{"num_hidden_layers": 14, "norm_place": "pre", "rope_theta": 10000.0, "optimizer": "muon", "lr_mult_o": 2.0, "warmup_steps": 66, "decay_shape": "pow", "max_seq_len": 1024, "doc_mask": true, "train_tokens": 345600000}
MLP neurons of a small language model. Each row is named by its layer, matrix (gate and up: input weights) and neuron, and shows model dimensions 112-239. Each number is 128 + 32 x the weight over its row's rms, rounded and kept within 0 to 255. Numbers have three digits each. A neuron's up and down rows have the sign that makes its largest values positive.
After each neuron's rows, "fires on" lists the tokens most often at its 100 highest values on Wikipedia text that the model never trained on. A number after a token or word is its count.

L6.gate634:100139136098091140169136089113138143125130116112153129108129116202157128114103138117104142183090191190103133126148153157129129108095149118153112131120109175175111121134186066141151168130096140098084105133124161119126072132084154116140113159134153113122131112163108186174061115102122127176120125155168147156116238100070119134152167080175113136153147171185156136085108127049146192075172
L6.up634:196138078160152146143098149167108144141102098122139140167125125141195112118128096153167103145128116151105102105108158119105088150177121160166144157154078121151124160141143148063141198126136102180111152120128184146146162130100123080179105092087157123032103152178125116120129069121104035188120164144139129137125171085107158071102145117113126193137116117169128078109131162126198129088124
fires on: "\n" 100

L5.gate222:087132138107103122187156098105129098175162151122108069098124125129130168144110119088200150127186117119096060149148077104101086088112131136138059142143087135109120187177090169111165084086102106157094122139126129153108160117134132181121080151118118148174120094127093067102147137151139115122164144096148119147159106140102125121157156110119105163166157100076169095170102098173126124115106
L5.up222:163174150164111147120128109051197110139075146141165111164113135098109156153148108102122174084095107157102123144103126122108146156113130151087115153103086142163201155115127155115089116112115061099108205097104137156145187153117105119149087119107187110118129120151167106182107134142116142124088170083133151128144075161069097077122156084160150146146104119147164089155178157165155135119153
fires on: " to" 48, " in" 21, " for" 15, " on" 5, " towards" 5

L7.gate430:141129104189117175237112155136087120157142131114077128048110124064168087153146172150168062080106169125120132128116066137134140123133131119135109090074151145208102157131188125188084153096117161085069140113170100116220140154111079114106176086122175128102156139167149146133154094174107143096133180105143139171132135155108180140178098111163154110217051172141117118082086120110073101089088
L7.up430:170136153206133174170179084135104102102116135124160126131093143142164112130205156135112111115127137154131176111105085116107131098105152125177117128108165153121106119126098148108177107106057140067116105134124164144119139137158160041133125134184156165180074134106123119116143154127115100194142226123170125197166159131143101126149138147103087119121122152155138082218113105126158146116137
fires on: "\n" 85, " F" 14

L10.gate214:150170124135108107116155121129099145122071133147155149183160141132147131089138145162147127135152119090149115115167085172125129121143064114111121139065089099077179040172099139156116157148092155135123106121126102125083069157128089128133141113120078091120103117132107115125161205159104155043165150125172159110123123155143123198068151156101143131191102147129108124137095138196059167078133
L10.up214:129134110084141118126092193058116160132099099119153131114088152107131166157144101147190136117105099030087118083159138176163101087129106162183198121064118155179111138109147114161106115143166164176135175108142122137153154112135110118113121169107184154108084096105134154128165138144129131105078155085119095082094179163089091119175188116174147155097146159169084117074144167101085121154123
fires on: "," 86, ")," 12

L7.gate6:116166130090100078180138114183138145175097102114144150187205096114146148119184129168133107139099115099096109132138144154145101077070150081069130127102118120095114098133162122149135160131136106159136108151114115125077120110176129087203144143115098123090040137137144146120126137130185187096099073114141170141154044099113133139141117119118080161165097144113143109044130071133130140117146
L7.up6:091192089175130104182139089199174114099087157186105139154142117126099139073126062124146140087129116112089116163105075136141104139129052180106128160142100137081101148095134223164104180123157125190115144071128143129136156126169124153186180131176143057131107127099144121116129134115105110143100097160097070076122142114174153084182139165191187090118141158121138093094143194096140146104094
fires on: " " 100

L9.gate301:109172112110122130124145157135169165195157156156101131100112163161161185111130123147108113098101119109095116199087147116126136062175107101103171115115153159087113106142177176098117145126133174156122177131163148158111141133143138147085124128111108095077087149099067138152144176149126098098124118112107109150154111167127072156110097101069085179072135112114155150127153107097117166122139
L9.up301:133099072166111115147122144137178166161154144174130126186123110091137119163162080068168090137108125093069162143154112199140121107107138112157104039131144117084164143184113163118144172100157108153135083180147131116133132159143164110108204144099132072178068142128080147105151183200152158172138133184162114115109113188141172110150162172114143094106164105151122123094103146151103184118056
fires on: " " 58, "." 12, "-" 5, " late" 4, " early" 4, " the" 4

L7.gate406:113168173119136159133148134086146148183183093130172146084092121125132138139150116101110173075130100142148124103095069114113174106134175130174103069131104193140094089145157113076026220135141159126049134152122134138116176167103149137120153123124133134151092109143104181160118137144128059124135196151152147196128183145094160166126136109139147060117127230143161105148110148093062092134129
L7.up406:102183134135144123147126111098135114161090104077122082141139138211144129131128157146123115139138103141146109146078088093081171191087112074158119197081134125137093146128151094097146125140128177090102149152095113152163078181107126158169155083118144106123095105199168214141127083070164103123158107132129104180162125133095145087123145116116149143149158079149055141177108147076121132126116
fires on: "\n" 95, "==" 4

L4.gate381:110093112137142160161132150188129166118065169134173131120168091128119160093095147131103149149118165102101109098138146137127125129106096123151115131155122110076086090080137151127078110120162126143118149115157174091117128146121078098144101210143070091151110127162150080100168070162133112134141060128149097050143091094130081160123107114134152218139170127110097131150155101203085068159084
L4.up381:149104153165110109164147094114118197170092130130199141176114075087101161144139161125168169112076100138131138145089153107104170133164134114122179164088097059157145139100162109182165095041115117147094111102123129114170152132135127131134135169137100092106148112125115180138082106108171118127149204129112077116166101138099091067163203109093165117126155175164162123119116146192143097151082
fires on: " up" 18, " on" 17, " in" 8, " contract" 8, " On" 7, " Up" 6

L7.gate317:083153181104107071122181150097093137166127096114154167121126126106137159156130096104160097078063128128069090098126092104161110127084049076105143137097142131092109104100191114120136142126131152170125123164066079164124086092185123103122143094105148139094147119195151132204112114201169143177116136179053150177110113133151057132158147129118122152160114164111178124145115109133111129034129
L7.up317:103142198148116075110141137070124154160092076121162172159107112100122179125120079106195081101079112118069119118138092110138102115098091115163096121070138093116083119079149107133110149184133133170146133137086076185144106093172134106144142116120161130084155144174137180213123103189128128169161138165104124143083076149151070146179109106070143159171111150087164120122137112151130162060145
fires on: " " 90

L7.gate451:152179155173130181124124120191163144140144071155115114101103118076120153172150144089173150140087129218118101138148099088155155088125150113113100142133151177156179117139166096129123141069126119179116146137148115146123201088089118157152140119121104126095125166169128137102102152155152105127160205073099143099131115109083125131145146140128111116096120123140118073107158133107162175114114
L7.up451:148123130147116111153153177089143114102140093157149122131143116135118139152138155073126129099186073165059196151168114099147127134126077131120149188119093109154103175157185091083100119143104114096077112149150150161144132118135083074189086086129104139135125072185137125125180071104185114172188120097095116153129199123139157108091132104118165145116218135150107124039120089145106092108130
fires on: "\n" 79, "B" 6, "M" 5, "L" 4

L9.gate260:115143095082114116184119117144147119147151135122201108182145126153162102083152089108075106091111109144121117130088109180130063155053155064141163091140139087103095107164201089159167120154170142181108114096120131079198157129162138115164178176098083106104081122106143105177106157127156111156163084163113100131128133121092176087140193099166109208149068140117199123155129139122129138132121
L9.up260:116084120077154110212109120128179136115131142133138080115139131107173120114143095138126137146127147096077090186119085143149173166154137138131099169078187117115160135144163126084128131112167114063111201120114128091121088134162161065158139076135113094083047128134140114085124133153064119161169102129152105079060127159145198131136124109101172111145138148133189151105181143129131129212152
fires on: "1" 65, "2" 30, " " 5

L10.gate152:155186138145175134186116168123155107049114104194151132126155130096118164120075121149146140080129102107121119105106110102154121162123126096188177121134132096183089083084152163119097154111134192019146121159096083136117177086113083092091160149113143113087136157105168182106144071151115128104172118099123130157158175129094133189108099144174151126162155136128156098070130106126128064137122
L10.up152:140143124106142137125131163115118098108136155222137161146063134115127158119139170177133126080116157138141110137176112083179097124130141128135128124124128130117129103157141159140132206109136148043089141141142058168110129135106093087092129153153088107127144154146165116109196176138119150129162098182175162188129117109186192147136173123093127115088133144127123086101070122119086178086175
fires on: "," 98

L7.gate269:124107140112158156175118143158135111072132128146073173144104156084102093108136133156164099122149105115135146132109121153210105145098121085159089126140164104163140156128141217160132180111170169068085143141221144134154160158101146108164162080135139173168139063128130089109103157159115132092137130089164168119154102126147097222138086122124093113118157102116164102142079116139121137062123
L7.up269:124096078153149116183140122153141153036081128151082107118108140076117093093147119173202190107103146093084109156144119185175079139113150102094131142121126080145113143115096168118151165139169145097156129101171089172135164106090131151137144112124138123153147113113152135132127197114140101108088116132163206093164093113212174147118137120116123130157180082141134144120119120137115121138172
fires on: "," 23, " in" 23, " for" 12, " as" 11, " by" 6, " at" 5

L10.gate305:152152177170134140133142137136099134145155136174131122167193134126122160129086112159114108164114090132129133101043143092068106163128105148140196164129084151083185114127068084023097144062130129133105136120107127151107171104108140134134104112113138174156172197153175124151158130068156108152102117165168200116118153117127131100091177122140147181132150154148116156107129100107117185106197
L10.up305:083124059160179161118135110097096148152173120121130139134132161107115115128149140149150064116186161135153128085092152112122130208150080093136120101105180105121158122102120100095122119174163080075124173117135048125179184134136167082155138192092121149153202157123164120121066163114129105141077179136136189216172131126120072089171160126179108139084108122149145133114078082138132157074149
fires on: " is" 26, " was" 16, "-" 7, " In" 7, " mon" 6

L9.gate530:116163125128149088128184135126167087121134115173171162138102138127140123123167138151104120127156113101143092094110149203184172122098046095102104159147104171123101126148155163149165161159111103092192108151101067119136100142115114110103130088157133170096132091128139177087197143141145145139172103135114172151124106100157179118174181120084146069070113212163184114107121151090112114116181
L9.up530:125161124124095127144107145079142125136184144125062044123114122161141174128129138126086088108131145157151138096111140108192135143105122098098143108089187145129136128196163116105157237078151102061098124128063102120155096091129136073117128141152129138143154131167159160095205109192115086100122065140132133190159097094164128163099138157136163088156125164126136109156080183082137090152111
fires on: " and" 54, "," 45

L10.gate569:147143098105151079107128168108139147122126057112163145117108119101141111106161139133149111157120156107039120158132184137156118084144111130116109085107083131130139175094146087133092077123177204151072073130143109112183213175151138110122124141151127117052106129155130151198134163096124146116091134137133135100159156194070095129104134143082109155081130125135128120098098129200120140068109
L10.up569:103168128095182182102131121087133151126136120169180167131110140128113096128141072142152148096108127104110140156080048107171092173100121163165110121116071111164136162116135111140079108151136167190183158102135205123096100096115128073099166091161141115102127081138133140074154134144160130077098159104148134110148185073082157091119174172163180143122135095150057084123146164130108060122086
fires on: "," 82, " ," 5, "0" 4

L9.gate210:117125102156074108146113150138119143075073119187151127197160148075109106103151137114182094113133152112159166137114098097072123088202118122108195109115177129170221156149119199158172117109116118117171114086106130131087112164101105096084140186126072110152114095138144160138178176142130116104145172144162106134116130112131175127139163098119131122180150176144116077133188094165098129104131
L9.up210:093156104117149088146102122075091150129112092111109169149132136143131123145111115142147135048109156144104131163123089129163130110118112125143103110154093152106113100107128139144136174164144174137199119103100113132131129131118111095164167081157090129142061070107153143105114103134118107118146153041115090124096168086194027127181130134134137143192107171128113091110152141109130175175134
fires on: "," 100

L9.gate0:122178139170161098137055122153149080113136134162155111130085113098138148078165173135125106111203089139188103089113079113204118129092085142080104132121132143135149111171180156143138203082128166026137132204083067126121147130136128076092110139086134142088168122191177146097191097157140103146130072156191164148146136095121151195138167148112084065097170141148147137125116125099117158107156
L9.up0:159152091067152093151184148074155140120144129111131150147043150103161161117140103198132194124164147139090146105112160141145143159103115131133089118076090126115144165100128153145099104149144113104184105113072055155148107129149160107150098095156159146000158104144161149184145168141108074105108151097169127104196101131108108106174146123070197131150126125114099100114131134169109069092137
fires on: "," 94

L4.gate363:153182117127157124126099138161128172115112134092141174137073195097106135104086169118107188124171156079116167132112140118160127088067151118110075095156121123103060089103145177184138152172090155195119159089134159056166096145097125095131126090115087091121065126140091145027195188066087114137142182160163068169146128112136154144142124148097140119114072156132139141138077170086079099124197
L4.up363:162133099166133127116113180077135188180121162115189140116119128103154132113086120150104125107118135110101102095182118111183137148117153141112123090169085121136133098129125101149115144144143132113075207105174153066146159131180132176126156115138124095117110170105148150055125099114081103101146176093125144155131128132167096151114158126109115116098176124086059084073149109138130115108145
fires on: ")," 65, "," 12, ")" 7, "\"," 4

L4.gate378:100122128167124115128183127097127170134123102110137124114139103112160114138117112133105112109097131079150105155113148189151106134113102089121095174141083107094085198069111114160150118132078090135061122127127083127127122086117155143184139152108079194187157114192099110143150136165167222153135116147087085109158081160146116086184100144117110106131163175127086141082101143201111193129153
L4.up378:087082106147110133142103116075152159126102129086157089139151104102118122163149144140160138092110129094102093117111066147162068128129106106092137125172109097122094198130131146161070093121054116174126133133145139164109141122125075146169114147121053143152116111140074190156160074177121147193130137153150155129115147158124118138159115180116103124155116211139191171119114149156083174172114
fires on: " December" 21, " back" 13, " Lake" 7, " Back" 6, " use" 5, "to" 5

L7.gate409:129170134143135145140093192151178179126106120165161145135087103135147060115144137101127092179118146120151146126102115181118086191125120124075132099165129170136214176116092145161131119157104146101083076141119144112077146125152128127104069105126077091170124138186072092124120102099083124104114134096132183159196190129118135136099161188068121170108118141142082129122129116188118131126148
L7.up409:137127055088175113161061097101074082144157085087109118104109111088099144160103125141138110067115119076068112111103102094160092079138168067138182101080130159197066110132195078134143123106193116133155130165057097155119161139137114097149116159092176155120140189089131135199123126098129132154072123141172100195116103159124061089149111073181142105128090176118098091158084116164137090154127
fires on: "," 95, "-" 4